Weights of a small transformer language model: tied embeddings.
MLP neurons of a small language model. Each row is named by its layer, matrix (up: input weights) and neuron, and shows model dimensions 64-159. Each number is 128 + 32 x the weight over its row's rms, rounded and kept within 0 to 255. Numbers have three digits each.
Before each neuron's rows, "fires in" lists the words (lower case) most often at its 100 highest values on Wikipedia text that the model never trained on. A number after a token or word is its count.

fires in: "and" 26, "not" 15, "an" 8, "about" 6
L6.up371:141111163132116112169098133154201126132119086111190115147189119108160106151143165095188137184093140137080117148113054158146161110183098130076113089109103119079172096119152118139135152155189142034099128113123167116120134165098092137181160106104125101080088164146074133162149119101172136102

fires in: "as" 14, "population" 12, "who" 11, "up" 9, "a" 9
L3.up1007:136076112060093135171160151115113114124145118071147105162114121104151088099173160169130103144122085077145152075145101140140105117123128081111122133101167125156102076089072190103145120184079137125089079195198166095146160127188130128108151167111119102151102127171146110144101084121116122135

fires in: "and" 34, "county" 16, "council" 12, "second" 6, "or" 5
L5.up814:120095132127092121102115124108139124108164073126121141141137148156086124124160098115183154167140139072137089141155145166099099051142106079111131084113188111129166183145173125158163192182151118069157147096193085111168084153141135176124143159144161143119151058116121091125152168177161109093

fires in: "n" 13, "at" 13, "team" 9, "william" 7, "original" 5, "with" 4
L3.up400:141056158144099138186104135132061101117123145087159153106147124185052101163143094121124106145135118146089120163027221141166147148134131105161149097114085111123147177161074139082148135101142130106124147091103105127124123134107117054155171138221153143133144131156119120134172162116115104114

fires in: "in" 39, "original" 7, "origin" 4, "originally" 4
L5.up735:140183130185150188095116097132104109136125155143094122070072143117130061077135128137140175152148188134095133138178065132122116115153134102117196176105110134128187105124089096133130154112152138120122101114117151159165127132208132125094088128120143139088100159161031182100131132089181111116

fires in: "century" 16, "conference" 13, "center" 12, "references" 5, "central" 5, "ferry" 4
L3.up161:116084080105039053125107142102120176154097116141121135195149113106214144128153161134125175094147066143088111114105149159088135129164100103090096155145161185123107119123128184169165138140078044168075168130099166130141180119145100107089090149169183188185138139080139141145134087110094119066

fires in: "called" 20, "both" 8, "announced" 7, "planned" 5, "carboxypeptidase" 5, "billboard" 5
L5.up385:154086143106099076128110143143107139144117092139204183091160148086139121147111166162104184107117131135145140129114186158168153129136136134124192147172156140131083153141068115106155144111067119136123153130155109126149098131129115110131146153112100114164119105085136167170137140123110143092

fires in: "states" 36, "university" 12, "white" 8, "it" 7, "american" 4, "war" 4
L3.up275:123136083100140077135055195149153146153108128137114129143078149130123106083084149133144187065101119149134145093155140053104142122161159167121104132159099126105135146073142195053122198156143128141123161168142138082154049158082127069136095115116136202125168045120088132117198153141087098094